MLP neurons of a small language model. Each row is named by its layer, matrix (gate and up: input weights; down: output weights) and neuron, and shows model dimensions 208-303. Each number is 128 + 32 x the weight over its row's rms, rounded and kept within 0 to 255. Numbers have three digits each. A neuron's up and down rows have the sign that makes its largest values positive.
After each neuron's rows, "fires on" lists the tokens most often at its 100 highest values on Wikipedia text that the model never trained on.

L8.gate1134:056092037180111131101164155186126121116144148164129098122140084079180144167120094126089119116132147122144157142133102085182112141168129189130120100141161094111121110110130148151117158174128122165112059141132105105187130151138112106088123213117138109154155101110129129117161164137160121158
L8.up1134:112141119094141097126109146117144161115143143139128111129117133084113112156106111179128098115118140157117079058087103118119085118130150125133168155156114062104141160126173105187155085139130087104128095168140216090122105103114195128048117102103101126099076184116154117145179167110105086152
L8.down1134:174085133094091065133165157149139041162087086140137121149165101099120144101185097132138124147161103127147138113140120147200098200105196129129206171093176049155089124081119152143131083119106138139120153108179123169140136074175089103161066127048181191109152133163183164140147171117152107128
fires on: " (", ","

L7.gate672:131099161156138134130122107156134157141147138125115068153170133105132100163101153098133129165121141131149112158104097102203147177147131071114193100145102066072141110181080103142119128070148150096146133156109094145123089065071109135115170166116136132100180123155073144170176134157160116130
L7.up672:159152118095173114165146159163075108129130105125101089135142119151190178161103157065179113091142123163165153106132082097108101140138170170133090184088097154102076066120141196075169125146085089172056123124166120172153154074123104151164119104097118127097157092118145070162124146100187137050
L7.down672:126085118122092117134126159154155080157187102109115129104105172119139135128184105138084097065164163085127130134103171168109148067141166112122132122161108129133132083125115102145116133168060071117081148059109092148118200181111122114118084158136106064180172110052102117118097068088157108139
fires on: " |"

L7.gate233:124091091115080136124123051165169144174153122114120115136080113143133062113144129208107147151129143116153108187090169135174156101149123176127180195215126110104148112186043135114173142134125098099130119105146134195144180132098049156122184136111102121156173155127085169117061131089135167095
L7.up233:150084141138125129150154160160119095121096179118049101156149132160103131129094053085171081178114123059120140131132082176125125136072137151156135148118163178094142112111094096129124159176087092109150133135162113166164161157065111146141162088170168144076130134090135149176097176084198176055
L7.down233:177101158120081153147147156116118134130154206126067079154150118108124144122123058118172068149117147099086152116138140198113131096092131135167086128123112138125118125087131137113109115143109117150102148167125080176153133104155059107144130086134120199107216133098115132183124151064194105096
fires on: " |", " by", " ("

L7.gate832:075134108084111129114085149092137122173158162104169072114121104135145137169057172123169067144143067128141104158138146159088128098116148145092135113133131105105113142132158144119103127115085159091128137063104153134128066096097092123173161103090111139130069156153116138104200175201168114204
L7.up832:125083131070133105135108117130149172148097079115147093126181163059144149137148125130083112114127140132148159193158141148166123079078123160130163090123164132104140131180162130129080111164114124169157082141085111116131138214073096130128097166114125126214119157086160152081121142068140103067
L7.down832:179116141131121112103110118117188122126064194111108092103120133101181152112184120103159187143109086172161148122189110106100130146133140150132122064128171132097147150136138141137122077114140158107133072155085120114127000091118141156149138153099129194148103149105178132085070157115117127129
fires on: ".\n\n", " ==\n", "==\n"

L7.gate1108:076110145137098099090102178171139057137106168131132073148157127122162160130151104122113145103077110118124125079094172088189095135158091110138104100081123109143142172145104112117151132159158212147133151173104110155127065144133132056124085110112112177120184097157109127108129066102085163146
L7.up1108:100121134137117132124114105151104175161129123101124123116187121124103141125138132115119149132087189172105120110164149107156115083126138123138119082083180090184146132134143158157197070091092173135189126144101132168120102089105153167090180149091116149160073117157090106144104134118076096090
L7.down1108:151149138122090089112176128108107186100118139133167115118130150107138057119144153098119124155179120195124150103224061115139137130148164112092097108137157164104112118100118084098116200140086087137117146121137144134167093145188136130084116126173118131089213162157160101157108093142109136153
fires on: ".", ")", ".)", " ", "1", "ig"

L7.gate1244:125095168111142089127170120112173166170121150150098089163175168120110104120085104132103157098152116068151107157119146134152183125121088110157128088124139166099181112087124145117116182148118136095119144136169137120161126125087084112171084163125193152132180072147199175106151132106135140109
L7.up1244:086159150153117129136115108115161110111081141120151113092098182146110128116114112105120126147143156117149123095139123172103125133089119142159188085118163087199156155122092148133127182150140127086133156153117077118154180104131069142163092046113133093071108140125102126064098134148139145115
L7.down1244:119116063100124159165131130142090118169091148147122129088162121134097136170141132107129120092126156113174140136129139137168056122118160178183144153150102113143146118118097103125123166143145135149146168099102113169168178115149097152163160131112121000137110148111118100114121090145128117136
fires on: ".", " L", " and"

L3.gate966:143118124115144146085158144177101117156147074147141079170076061117172108164185095148093092111139150110128156069122206059162168128124122147094128171125122127069187171115103179175128117160100119121149080138124052142147144111112127151075142147150112092117179106123132128135165120141144107148
L3.up966:169173121118149083100182149136155211162193112167178134117091059131152135166152148158168115144076118129149159073179157116164107162134108125121142151123165112174153141118079152066122147074132131149108149119134133155090066222076124172101113148106155134167113105119125101116143116105119130226
L3.down966:149129126111139101162154088088136098209090169130080126138123096143117152124137184098169177114142154147120142121057155130152115134148131132147125135138162117152094096102093097113140153123120159137104126064195140136141161112118204130174102132098077146171175111061151115077110123093113084105
fires on: " ", ".", " over"

L8.gate741:113163138104146067121118167145110115128158121142114130113165144143126206151159084124174123096145084133132114136191103141139075095049153162095125167119112124124136200124194151122102145144154125151161151113111123142182094162151076168162103176120158127097166112104103138112101181143177085117
L8.up741:147127096133086101088091128178130101195180150175181151115173092120128156138094110149171125097141171104145086109103157119121128116164090096193144135117145129093158132123109084179202147159106088115141114098089117162113113115117149129128179151098166156141162092117153151036104154166123203159
L8.down741:175176131159169180108139130114081156144098150132148118149144117182086112094184107142156126099155125140144158107145121063130141145127143162123104112113134174108120159181173163065095121108119130080176140113149116145129030175135129144130135136099105255166129138052151145143128115097156091116
fires on: " the", ".", " The", ",", "The", "B"

L8.gate945:179154109133105104139158163130111112097131122161114110087144144158115147169111161117122188111107093106131143114153147142161178113171186173100132081157135132099121112122154144136153095124084151111178133118109149138137067123147132142134156087141156137146126144085124162138166101125127093119
L8.up945:125107124151119062173103125145151113105123095173111108148149127124157125100114096113144166183126126126095174156105160147106140104055110125136152142114157140127123119101137156117163108121140105106128123170122130102095128164104102117087140159156127144059138081128086160111137126129132119091
L8.down945:181121169172148147095109166070151132106158104099103172137120149129130087139095137164115170134114118121131134134121131209112159140165126131132122158166142129106100141165066121133107140123144144106169101063137125194154022136137147110154152121104076174159173122132104145104095132121159092102
fires on: ".\n\n", " his", " \"", "==\n", " the"

L8.gate1225:149135152049144177144111130128090102148095119122162126102194150111218110130070156193117107142045178102091119113130186155038114087148106132045131172079191098116141156103053121130125148141126086176208118137118125124125112133154137108167121127117173158119103125063097113118119144135119152143
L8.up1225:166103168125111121144175112049165114169133174138136103104171050146161138182148115168122117168075102079172148133178148113091111124142180162160129097069071124119101100135163149127130154133121145133146126167092115123118117142106106156143139163182151147055123096104160080193088191114205150099
L8.down1225:140095136137115175113126115132162062138114147135136131170119169144171122143150082162122147118158136112122168122092119099186079117173095163131160135127070151102109068109102118123139105100142154127128127138138138136130012118113155112106102126112099253139112146131159092051068105090137078154
fires on: ".\n\n", "==\n", " ==\n", ").\n\n"

L3.gate839:096156108151108116145138100133160134166087145141185079141136072081094102165069108110161165126104151168144167125127155149125116104150161124078144126111154132113104095108099146143087129125116109142103129177030074082161127217140111165119122114141163121109140148098135133222138159167091129136
L3.up839:120107130073151086146141173135058110083162172144087168147109088153103143089130105192117130176101086171143165134132137112090166147168087158132159179153154115138107135081131163115105063077086119159104073082113122136037145146152148108095130124128175070084096080143121152132192071102141107108
L3.down839:103181086125118148113057173176118136146111147112142168104143152145180095094090110108153172120093100068121119095120127174160103135172142094122173123162110132139174172140102136033058166137102125174170086148134102105138091178181127106156139111156174159198154094136113086177129107116148066117
fires on: "0", " at", "2", "196", "3"

L8.gate1060:111136122129146169096105131086131131126150175162138110146079107075159174119131132065111108104117146158120128108166078104090107142166122147141171141152165134102135121167157120149112153120100107140164031131098146089171107144161141028121137152142124161189145157103108090139219072100126187126
L8.up1060:122135145144155135141131141107138130126167122116113157188089116117083176110110145067151129062114133146118112101147000128099086121136160109171127080144137132180193126155140081125119151103169155174147101154110144135156059108106172075111171100178147164162119167168123082099228080122108153166
L8.down1060:119104125128116074174124122094137049108084128160145167143106082165077090126138175106177162162160125115144093079108093188091070139127160090086147133081100147140095162118167094095167152119139109159119088130111175154175116146133143130136119124139084155159131130131184131092189107182184100142
fires on: "\n", ".\n"

L7.gate48:080171146078191142106160181157148184092121113151149149110154047085069132087135096168101169114121081100093129116123123107105172119142066136130106097093071138130147086029129137146186152162180126142084085139142111158117171092123117121131115144127202108129136169095141156119196064096134123128
L7.up48:072177110086127128108089198077183110049117104189144162119135120126135117092118161137091188146151123129121162138148138111119116115142133164181136165168127187149107094072124106166143121147104106152121147092146191128097132052114150076114110159096149123101109138090130098126148146122166099074
L7.down48:150117103171093146119094106138157110171133098096088122044121119101138169065127093148118133162149098131155154108142155116124152104199116114122151177149150145082116151139178146152137187137093093114131209132138161096074124065101142106118093183099140221085098133172137121112136115147156107145
fires on: " in", " to", " of", ","

L8.gate124:090156133161138130121135141147110135127108092148149083154121115090135102159153156104139130118104138097154185170118171059156145099146138076097138169175193154133091117127099132164180124107174114095138122093137149163117170075135097135126110148137151123123146147097089150086125128190105150130
L8.up124:082096173102155114155201132150084143140125167210133130162079125085155131107165136128137115156178158187162110098183178088133122125148168087080123079140123105112110101142153111183161124136143130087106120144095112127179130197162138173166137177195094170112088141095132098142102137137047118091
L8.down124:128140144127161104118151109105138118076158126120106143101124084110138107088104122176090090180061107149122132113117143159139206173146076176123137143121144089130164075134178169130181088115093142089116134100093144150089116140085167166139170119188161172121171109099157129122139138171090139155
fires on: " in", " the", " of", "|"

L7.gate1342:138180086133065159111128127194067133126138064126105072127126066149159088103159067120142112128119068091062141092123119097083093153158110115098140120108140065063139139120115124173135163112135205078120096164087066130102179145110092089100092175113091163120145146136134136169185099145114105094
L7.up1342:182110135153129157141113106112076117118091105140193121080139148159134149114145136141132119082128059216088129129056113166124052106077096110131106083080119097088140147126098101139190143120123143040150121117071116121145188192113136101099159107067095188075164134101084076162179156112087103095
L7.down1342:140097168163109137099149105144114134144071154136217085121101098126122125172132162155132094111101129189147137109098089126158091099109141093108153082151146097182142205100088088123142130113102074108187135148106119153214093177096114137074141094082077222131141152114109127125129126140142146132
fires on: "\"", ".", ")", "\","

L8.gate86:147091132148147108137180142158149122131161142111088156122095063135100123124125129146119121148107141137097077097120109097183158177143101112079159183196104130114131071107142142095121139151085137171172067096139107162163110151071137164115116147065152126194084087181159175111104075102109132146
L8.up86:114111125143064103091200132103164155122142097135134163099099134193104084141065068163115165144136100072162105133162103085184074119125153142096189088139166124119119072098101053153175108101164137104159116130117119084114133058095095105096095133156118096165111126126125138139140121107130113077
L8.down86:148140177112169116104132139212114147119086119097088125095145112185043177137096110168070163132142136116147103138124156078151150123124107089103131187112132161129160068150084084087165139118132124102151096144167150143161082134155134138123153113102131128167076146149116140162119094126118113121
fires on: " he", " He", " It", " it", " She", " then"

L8.gate462:144135120142068140160177132079176122146203150116113100103146125106160094063118092138113133117088093063165171172119164155142168117142126097143161148145111111114151101163112109153100146131159117135169157123059032146153126118112147122113162128109159104120184092142109138175155167101129120100
L8.up462:096124150130107139173153191073202082083101077093144127126163133149197151034152089136091118111110113119154113161122069134132113132125171088198097155076126144131129102096140144099187102141094124145108128104064127071104110082168158154127107125142105124103172084122118149136113174131090185141
L8.down462:101112165168117119166055149118146092128134135146124136193136134121149144094123088175153190128114167122139130071141131102133147119111201128143102168092134107202125158151102161121202116136111146100123124115162153104119129151062081115104119114139109141169106101112166144125146126119118141167
fires on: " |", " ", " a", " born"

L8.gate1140:158082103090149156208118112117142119148137175120144130136145088082168149161063159172131136163107158153116147132098094116186154110152154146136122155188124149037159099135113156091139125101156143115112094174113118124170115164099178150149139174148117111171247136145085163046154127204156081125
L8.up1140:071123137153104139134112122100184099140199076126099140181105102112147220108118146121082138117108182081108110081185074145149127134156118166148056121185087096140168084073122087141194164126125122169121128154065136127169077171140161128111122112123170144143187146142110125066174154185121079092
L8.down1140:136085201110101104117070085148207093085113079120161144120127124158110157093130139155172119178157187126151095152185139162110121164122076164147118101119124105120177156133140159110169150111070147132166130151107114111124082126067147123061115110189149174077125062195124159103138068131119149144
fires on: " |", "100", ";", "\n", " "

L2.gate976:119152128099061105124135142130159144146093192191156096107104137089137152158107095171101155196138183090138200107171093116094085161131097170087117116087150081079126178163128141089128111195100073133091100152126153159129159159103093111049087106128106110136128117064104100113079115151099161087
L2.up976:139130111116085143081106155120078132088108122103152128143083081119210128148199086178133101170101138125124175138164200100132152124088142149157133122134128148165127122066117156121150114065124121116121124116129086104132104098203130173186183109082157167162089148126108112170169061180141039116
L2.down976:065149123094166032166092162099174089187111101127147097144147170135154128097172123167155134089195086161162142152109149098181136137085082101123132178135076126090161115132101114130096195158196147085130143160155102082148123140122117148187177142143143145157174159172048151140177115088142137181
fires on: "4", "0", " father", "2", "3", " March"

L3.gate62:112084072113113172082158113128124104117090091121101094150129131162120113114149090059070142140095150130109089051120172118135165074104167134129128129144158156113117119115134073123111110185102101084132110150095130107159135151189102101167167170159128111138189146121127158094178200058084132190
L3.up62:111129166156123138124133133155108105128192117159068110114108141138147154176217131155087105176138129131112160187131068131154123150137144202143114130104173107126150144103167146121141131094068116151121143130102170142064094236119100096134177129065099140052074071140135115105149126135140144116
L3.down62:131081192166103105117174105067171133148135105093078118101095153165170139135148127116080201170191103174178140163131147132109146114035161096100143144119122142079128121162144157133091163096108131127135164090127067165168207166145150106119093125106106096105119171097149098135102102099120154103
fires on: "9", "3", "8", " time", "7"

L8.gate72:095131128094080152096136129189159147107131093146095108100161179134153079132088122105125117121153094127145141151123125111186138149124093193087110155095163148132152162069088122123175151115085133107154117126117086127138167122150087143096124124177217144085141151104067087153129057098135153125
L8.up72:133176142134126132114090160102140110128089111135059061124149129113175059143113075175164077101183101122106161110114139156120128078134112141151142110124199103059149091046115188197092128112135109062173061131122128135161124006148121120171197169110144119147124157122057079150121100114112126079
L8.down72:136128107152095138143116117160132190056137104132110147144131141160102133126040151162137095125096088098122112170144115202166116123159066128092143107067137137128206103147169088111121125136180129077159168125127085164132162140111152134145142169172140132122156046146103129167133108142129145117
fires on: " the", " a", " his", " her"

L2.gate652:093147093103121129182104091185162105168099149111088143162077086123142105111109137105148106112121181143126107105134144070096131126135147124168111137121152098121166134099158129145147179186154132064199082136179058152160140123136092155127131099093145128147159092114140178147088147096087119140
L2.up652:136160172109125142173144128113090109128073162084207087069103103156150112113091130179123182152134122135130115158114107117108133103083151160152117171127105146140139105097108172161161119073048137093152098084143089118105216117140106145155120117140070119092168158125180101101114083157113134096
L2.down652:147100162167163076098089087118069139187106086145121116154042104177152144140141127104140102136135145176158173186138134143139145131100181116178057110129178111121142079125144054111124099117155133128126138139104133088168248146144114197159143072076118178136141075167134109182133137105146141114
fires on: "=", " ", "0", "1", "3", "2"

L7.gate1308:110158087171089172108143105153112146146084162103129108106134068109167111174177148166112181139127135185114195068186126138119126134123160111130157137088137142156082132078103191137123089133123133155178146128098103144105194173182114158181090096135141158089119087074135147127125118113167117127
L7.up1308:111098171149114145135137143146145061126165149125148126121142098141106152097073139097096112122145179095085081147204108091043158110142072168137122102028108128171096207184114122095100155154113147133170144133080116108125104107134152131115160138121116101184106111130097130125112111121119144145
L7.down1308:163134111078149086076115085098175177085154143151137185115103173140140132176130111139137128155151050178144080113161056113136165129105138107152150136161099121118123135101130081120129138105095099098144113129123066105146158189139104087077083129151113118042186081138124145199165143134142182139
fires on: ".", " by", ")", " as", " which", " that"

L3.gate274:101159084079147154094186107174159156106093148164166114145122091162109140160144177107110152051102130127185115145090110150097130100131171125143117107085126075133154109148119142160083073090137088127105098133018102164151134186123105180136122149112183153223150146088115153188146109150167126110
L3.up274:095142111157129140142086082128075089127144144128105154124158116074150090096158128183136114151136107137135091069160172100173141111181145109096116154173181196175083097103154114130103150116094147186154120133093060147079158091138095164175138118172113143117140150112137143109150128203169145156
L3.down274:122128118192107072117152209136080139098127158129107140179137119130130163143089119129123103129177154120093074117087089154117151083119112197178119079119093111111118107122123237136138175109126107099178123183076120169137132190089184163083165114109129092146124126177152112135105153146147191132
fires on: "0", "-", "1", "3", "2", "4"

L8.gate218:091142213071094113061186044118100163144184139163098118114119154115091121172126127133127142126104134098118172068169199088102100132064112171101131100085137075102151179103150119144157116189137163109170103113148105074127135105133096130123128219132167100164090148093136177159134131120169092135
L8.up218:156067124172119202150171128097127129167157118156108097123092142159091123154081129129100143136118136084124103145136127200117183185081160103091141140160160153078125140100108092133140167131122153129150110136091134110122136157105091143143132139122174144138121083154170132126081163077118112090
L8.down218:130155115146133167135185147127121139147096109160123157142168115138155159178093124128134117163144117133145176136125167069090139157111109162124097111148150139113134125129099096132129131143150194103166097129166124161153040097142126108123137124119100174129128119129132091172096078134169097125
fires on: ".\n\n", ").\n\n", "\n\n"

L7.gate796:132184065052125128173139119108090204103155183089116125201119105087081117179065104152112126132147171120134165080137096148150139160146121175132125144182062081131131080087147132198129210099078148132109081135123140100150130065142159153160141120127209158134183072100169114104121118085127088098
L7.up796:126127123113121100190147095039084106198125096088120095125084170128143082046143113123109125130152138125104161138093046141122179152085145093107087203177134074141114112144091139113157193176135132128139106099091125142068119101140170131101138166111057136145125157106144155143049115150129108098
L7.down796:156105146080098105085111126136123122152073126112126109103102115096136145116124053128130124075101171177129103074172108207214103114064099109140133120165164105149113091178120089061093082148131126077139170171098208084133165119098113094098121163083132120152132173110127170155151146131073126110
fires on: ",", " (", ")", " and", ":"

L8.gate61:122054080155122070133104100128053077062101141132144110183121075182140180152099120199141150126177127112135121139131089129120153150103133120107140146135163116120170172091156097120164132154137122100133149093169116144141090098122084133127141125089163142097124088129137123088090164143123148127
L8.up61:075095124120171123128151102079120107103165128102118130120119132138136107094085103163139122153132144074145134110145184148144070131070108102130135126105165162156128096129140125141126104133100143139164059095123133153127096036112120098164085208136114137136181085113075121096092162159114046106
L8.down61:124139164111112143076144140082118102125050100124124141194125120188153145151125140137149163097132125111150131116113050139040091125151131152135146134084138135168167166159146107080094150085121143085197098176149127128142034152205137163191161128096184181106103106135120105080076109083135072116
fires on: " The", " the", " and", " After"

L7.gate1334:083149086097065165165111098129100144146167046135083043087093159117090092101161159149126129171137159076157158113124141112075181109161126099127086210169144142076158163084118151174083095146173119105119113098158130094098149136190077112123116089076139029152169139125115120155132109158201126078
L7.up1334:180112187150136142157154122105146162171165068134161049059115157155117132134115161130170117163124171098143198141144122163224119150149203113154107143165155147177156165134084126094096135158125164137145069150144098094120147116152144145080090069084111108130144106078176116127143108089161182101
L7.down1334:163122126159139134166153085127166185125094074116165095088123079167143107122126184112189143178152122080141144145144130140149129157170158120172158147155193154168149108146105112063117093090102118142161155155163086125091165096099164124081126133109061122158148065095116082148116120078186142144
fires on: " ", " with", " have", " are"

L7.gate26:085164152081159113105129106151142124127193175095119165099090109130117117100073074119135127131098143162199095144153118125230186105125063120154176136101156107164170127129110111067107115121031185116171092065181131147115147097107093131172154137119143085141145083154178141160122109061085082142
L7.up26:074151159153123190103043109128129115189149164124146137123093109150105118091123159143105127095151112097192122150080130132106180173105146130144154149091107129163092176125097132132154130162106154099150132112150101110120142147183165147173159094169148121114178137115123154151113163115171109156
L7.down26:129097134106134155082128165142102063147087174160121127142044129083162199150180130121129071119107106137167161082119087157128119112109126140163165105145081135115088150112125118076106128129134090111129124125159121117166113171152072156117096100128171172133110103105125119214088107119110096152
fires on: ".", " he", ":", " and"

L7.gate128:144185146095174141129147159155126165132131078116162124125118066109096069166147139126098112165158118110120156110122124096175105147131033133121121159125100106079179126095053153104135159136113163063106112143109102110139157112109170110132121106092116128143153121152152146160135123145119131115
L7.up128:144162160133165168164075111103107140112138057103130118092088146160144087131155136076082133139178111144160168072093117078160110123081094163114126166097082111188107105144107110130134164133175047096047150170077138144125164108105166127110110105162161135114129125088126164086133139123139186160
L7.down128:180129140092167145131140112123138100175074144143143161132112100100166116108180167152087134084150139050189144118151140117111145070181155151141144133121115183136149040106099136192150158140101074112113146158118103128122080144118100142159123148151119255138132140103158141102113177181165126077
fires on: "|", " in", ":", " to", " –", ")"

L7.gate1339:105136144120153155107157130109084120115139158121062114179107140067177095142155093126080069106117107142123159129133164098137115148149118141071109179118130121137113121093136165116130129133086115126130133075178097149119125127154086104121082093113116137160141057098117144154154092108157136096
L7.up1339:179116109148161153191135191060099097084185131136112132145085116129153062116147108119169129116094123192086132131090152090170159117113112135130158203161192127131163106101138134110157133116109088090143164096177098177102135170141075133138085058129156140123132080156092159064156067104199144134
L7.down1339:213156115151117100192140072153080135095104159154147110169081082099115095153119152153124121139095101151111123091148101089127148099108098227143074177133146145179169090115119091059169114125143101113127163166181145159102103100130189130113068151181140204116136140174127086037124088121182206151
fires on: ",", " at", " |", " from", "."

L8.gate824:084132081056092100156143146145069098149112111089094155155133109086137117098058157115120177158130181097139083142127155119131133181074129128104090175108190105122185170096100110127176172205146113120119129152139102081161160098147164136116152134146186142154112095161123130090111208110112145080
L8.up824:077117145160133086140145093106076098084180095181159166164096157143145167078120135115129130091150144113158111088134145179123119117062131157076149185115112150176190147085084100112171107178195104185203100139127140179110106123167125149132091186096146120184101130124143135061113116131105100091
L8.down824:146089083178137149089168097122150091134125035085143130193121179116179090112130084179173149139126122140128143104138116091130132116132136122118107145100162151122172218167071142083094109125154176087142089171137116103097120148094139120171127189161155141098151163118142139106102151125122085140
fires on: ".", "==", "==\n", " the", ".\n\n", " The"

L8.gate999:120137096141102131123124127121118108128155166153119149111123155150153145218124146115167143097107130107142102104170120159180108119170110193152111087141149131125129143115119095109168117189166116161167173146114069113152114123118160116125122192177163120125100135187182166151149112088097177159
L8.up999:105141141142137078122074164119143090035103180115124093127108137147121146112170123150171118175140084149082190114146154145137148053125132116150067145123124148107117131059156169117110104115114146111137144158139097129115133131139135170107149157149181149194157143114107161122178111161110078133
L8.down999:132120132092136151118094114120089134134153134110055160132152139164146164090108098157123125169078170157127107169118193183180149181167071113158116128109100091076103141080123087165160135121133085134160144132114163205147157119114146088130139117115166128078106086126149168152193067157178164127
fires on: " the", " a", " his", "'s", " its", " their"

L7.gate691:105108128103125150157158149106113131122148142169144152123127151109102115108139144181134149151174132100143130141097135102160140135155130142101119202116086129169149130129143222140106085116116129127126124121110126182112095113134109162179157157130122099136162110077080094122160065185164166084
L7.up691:112092103107129149170105097105162077104067113131081180118130105092098137105161190111118137151194105093136151145117075088092166187165112118125095197125138149106191088169128175146117160154126114106130135154143160148078095158135144142095171104147119156052106101176158117119091105129181126166
L7.down691:110080108132134111138104129148129072147111140076116123121115083130151149144086173086107123102143133201123129145185084132107100171149157165084078153088162107091112117179132156078126139151131099145140141076099169104139081174138155149079099102127064077130110092174151145158085094104141141156
fires on: " ", " |", "0", " the"

L8.gate460:113162072176097144133106078180133098137181179135136153084119138146125106143076154163101188113121095127233094108119136129105159194138099176085103161142152120125123061093096129075168114138111173153154084095143135116130126079104116129184109119080122135112101102122154152102181115170116162076
L8.up460:127109102096107129172142159096109150163123105162098161132102100130152170114139083160120110106143168068194093020165126043100157141151170112132107139157156193092120120103173109123123182140152175132160129153126153120123151101146100177110113108177100127157147141144143177136093128113154144087
L8.down460:139118103136121144147125136114148166156084090093109136138131094155172150162086112123097131140120150132112076178115123136138125092185137095125109153123131158117164086118094127113071189066125170147111107148089142199148111059140144079107096111208097185142122106161156121126103115144168094135
fires on: " where", " He", " While", " She", " and", ","

L7.gate217:177125071079107121112147152154102055185143146093122112185122145061163112188140134135128117155157168172171105098116155091190132198129092102159080220188144136072135163074172164132123149150139085086126099114116137138208107108138140127092158132146103149124150108160075177122110119161097182123
L7.up217:134155154116087070156121172143118149118120122077159083151069098121107094145147126169125123112078130057162034036101136218187143092134161119128150114120114124121144070120144117176099113102126093112094156130140130093171104152078148083149123196177126130102145073075164133141181140153168128189
L7.down217:100115170165161124116099152137142108118170167102168059093066082130123090128158153152113202203111110170101132145142162156141123121172112174141186174091155138142085105146130078143092141144097174102144114113119046107167081108142124130143141127188130212107148167139177120139162111093096131139
fires on: " ", "2", ";", "1", "3", "0"

L3.gate1153:114110148194108137110137139157165092144153172101123145063087093122074074180087123171137145162142116100170198171167173109166121143183100139127132163154168100121189152144071174155101191108167105086111093116115119140129114121110143150120138142130190128169093116138103114111092143149200154141
L3.up1153:099094176182084156137164164187102125121122123141115124133080096148097132106081100169116145153155132121132105149155093105112060090132148049172188137175118160110144160087182114187127107125133162096147154142179208134138132103129181158096116058125131122087124160180113149150078140064102125140
L3.down1153:174133118138119155157135135093071129166101119120104142087176130163132124115142096142125123154099130187104100101109117126125147172148098128110147135046131148161094148165160154094137095094108158154132082122187152113081138193110079140122140123166093154142139165109183100140089080111170107119
fires on: " ("

L8.gate279:108099120092182174135198176102139121127134159132109152118100149060120095153137165084091131084119172098147162089124158127099207111123154117115099143168122146114113112129086091136162103149084089134141123101137106119104119172165072165117106084121168140115127152071131123137141087113154199076
L8.up279:128092149139106089096092122138107103180141170166166147150127151136140145124158087095093171112085107112191115149126134110099139190169100081075123077126085168120090162122115112176139145116119170116143100076109098140105087166129136095143150148156109162139151118132122147083125183115109139108
L8.down279:146127149125193111147143121099143174131137137118098110059119178131135158157098098119104113131142131159098146166147164112123162129093089190117137135065117114063151061101112089148151147174092137139134156155081136135101071158053094150080098085088147149091146070147143120173128155171195175145
fires on: " in", " of", " New", " "

L8.gate622:124135181118132162184143136131155123175174125151120113158123162092185160134117037103119132132133165040162160089134177085173104158167121132121112120105083111100130112128088172140172092162119195152127126120099064100159131132113096130133184216122159129137146096074122132121172102115077136133
L8.up622:142105197133119169107135128111104059173141113143132129149154093127185128097122175090093104057172174131172113108128102082149115172162160140154095138138103091116058072118106096128111123143111151107083107144125070141094107122148131126140165121155080130137170144145128164124124092145063115199
L8.down622:167074094131141102157135138114117119142105096134138104117096118178124161117125136146159165091146138199084131212091106142106129101140110144141131152159170164119078040178162066132149170107143133152102125117151113116099102054146170102097114097118089224090122158123121097109101071134117098164
fires on: " in", " and", " ", " then", "In", " In"

L7.gate220:128138104062175102125172063160084158104063100086101145139119143123101099162169086186127067220118139098110147165140135137141192151136112082105132178110104128124144113127084110073130166105118136098108141088136090171129112125139082158140151143110159115168193082114157174118118145120133092141
L7.up220:148096110072152133176119133101115100138097163135137115110150064084130128119127169128140123130223115120160196131150000081155144180089154104132149131120133131106132126097080149121102125105046137126157141096136149150153106107163087137114153128103045098160153095140156221144119095132126096112
L7.down220:159069189158199141134116120049150095111120143159149162127091118120129101086063177035151199093059161166100089063131116100104091147193125112146128116122214152159133149116142101142172152144162175166156119107119158097152175112085169136102101114100128151138107124103093138106129148095142169186
fires on: " "